config.yaml
n_layer: 11
d_model: 256
n_kv_head: 4
head_dim: 64
activation: "tanh_gelu"
bias: "all"
init_std_down: 0.0155
lr: 0.00944
final_lr_fraction: 0.0
doc_mask: false
train_tokens: 207200000
MLP neurons of a small language model. Each row is named by its layer, matrix (down: output weights) and neuron, and shows model dimensions 0-255. Each number is 128 + 32 x the weight over its row's rms, rounded and kept within 0 to 255. Numbers have three digits each.
After each neuron's rows, "fires before" lists the tokens most often just after its 100 highest values on Wikipedia text that the model never trained on.

L2.down877:113109127153159082185189167150115161156174116105175122084153122118119130189165133112096120161124090027133123085157132149112165190115144105083103081143028130126166117122052115147179115187060142118113121121132117111146110153161186120153128180094094086112127117139092146137094177157120195148101103118174091112108160160137104096182136150084093151131172134142117103138088148116097125108126087136137140164122121183142139104107081159150131176182110162112135142074125172156090139112073090105135110166139152097137153126139115150125096066165090175139123075112157146079100136087164150123128197146167127157157101100155116187144113114133114075071144121120105125147132159044153095129164109150102129140089057135075114136106093136085087157149203166165107142136164099125150100051130150
fires before: "en", "ic", "s", "et", "es", "an"

L2.down164:108168132140124124089205102136080082134127123171135130064072080091148146105085102069135122192164106111104121156044130177179202122152165144157134103086154055135109100137099179141116072134160144157115188145091123123178144116135098168121195138108150120156153151129088131123116150107121105072121169110120152065107137115079037195133141146159129160163088136099122131173133126138156079180127135090126061086104121121110128152106156113175143152124149102170181142201098127103122131142130099095148142152172061163087119146123120100119126146091185167144023155109099184124163134147099144183154159188120124079113162120105100122124159134090139132172152111122116146136139165090064163088081081148143113097203126124121121131128153097119138116089141185156095118104144147145116130132119116
fires before: "W", "N", " /", "ag", "E"

L4.down877:165100151152127099118112132151072106137108087123117160120097110104119142124157101161174101057136148116152124160096107209164135148130078125081162167127092167168109187129158155100186163165095188144156170113139118109093061162106093140071136106091167150109145150100116118161178120120113185107126121122136124080174136084067154128132098125161132122100127111112161148120109113093129173155098103149149139085095124165134220111075120144071141138058123129115097128103123147160115128169076190081103118149130091184135083085189115138147081127101079128124118115105108091085040171143179140118059113122087131142117078164161147126065102130144180085120121071153114166168187168072110111143182160178139189130165137128153175155129105098099123173147155077115101112167132113132142094099119186
fires before: "es", "al", "ut", "od", "ber"

L3.down138:077121177119151155156079122123126183116142155113123121133050115102121112192123123150148121109151113087125090146087097124156134082137167171149113112087141135109169105094129061139140122121152126091162155108069127166112160082149113103101101083178146113171102156126120120201167152093163128134080151176129106103133136116154077110145122120173120137167153168150124175134163069130091155130087074162126128125137124132164143123171144188156134101147115096124123110086159125086135150151152154200100120066161132145138086160119159152097124141183125069125086171176105067116172169156099174114212147103086161090145093158081217140107074165126125105142137119128129125136062155092140176150194153164133220158076071117103126093111070084105092088158131099065174125153142106141115080083129134
fires before: " ", "ort", "ip", "ow", " of"

L2.down360:083105139138129082139158142181105083139173100100085071117132109140092144093130192140126166180100154140093165097074098117136210106135155097074077100125058182112175169183141150120125163108128066146089142117138131120138156042142080161135114150072149092116111086130196101125193148146177166151180091089131148142130127087088123146152143080082127105101205107136164129086102160112062134145198164108116134157130160157144157092162141121074134146141094078080095099153142146117089137114138106141119119083166078170121176130138174174123135138096106078124152130122143133101116092147145123154124121158157148094057166102114121136148136140129157185114099145126132083140119123137082143203080127193150153085162130092092158117121072162186133101145102159143138101096117121122139115153194194
fires before: "ect", "e", "ory", "ing", "ec", "un"

L2.down44:130114121127132110117126182129122123180140109162162121141088118127108133126110130137153182092155174142125082036144091131202130196170120120153114145117121119105085181156163135094146184096155148092114179143093118106101187092128106133119130149089106152091141150127095129193088136114083147166058118147178116146096123117179140125136132142062130087120137188122127104145108133121132157078154105047157192159069116097114133100151103130131106156100118078102155166138165173099090146189141113133046119138201164123137120126177095099165085084092186149097063203184151154064164076136116115172148068136148102116160083106161123093142131132131164129160120130150127114151137069131071163110129128121091097128161111122087110110189141128123143160121091140164148076106103185192109133076140073
fires before: "end", "p", "ed", "k", "es", "al"

L6.down143:144143105161130157120121082121104103078151159142110135143110127163186078150075152101119080108126206152111145097096107137158153103140168133178123062139168119145122130127172127119165132177152128013155061109151146101153189142148116130117163114093063142163125116098140118113116149111134121141090093081059120082088105092088125144176131128096094132109174154114060168125122088072118137156101214119080107151108094109136051147141187145127094160140145097088099107226149123105149126130131174175195193151136113095088082090126086154056151102140092116155104075101160089080095111151159109135134125146138153110117095127099154103157142167087120160158132147134121130153093157192153148153136148060160137098153143158155178149166105127175149152134125152113139166185121133116127174087141169
fires before: " States", "\n", "i", "ies", "en"

L2.down972:150110093043128153124087093142116136121163133142106106129134153154119152172125108135138121165061097130127076105157135135105105138086119095124132171041139129110126204140097149161170191103120123183137109135107128079113095106159158042168146117116112091111145120188184119143123168119060128110148193114135081157122203108130092154152118144091074107155073199134116100153132131147195136157123187108083177112168142119167154091082083114135096163133133159138188116157161187162156102103138100166160078087167172135173130081102090151095077118148206171108164176121114096075104137123151154136122137099128075154115097152160035150155159164088105153157145133140172128141049120112087126082120150133134101134105180080111132129112121129104082162160124168129089089137130129098123120136120133
fires before: " ", " in", "ia", "e", ":", "ing"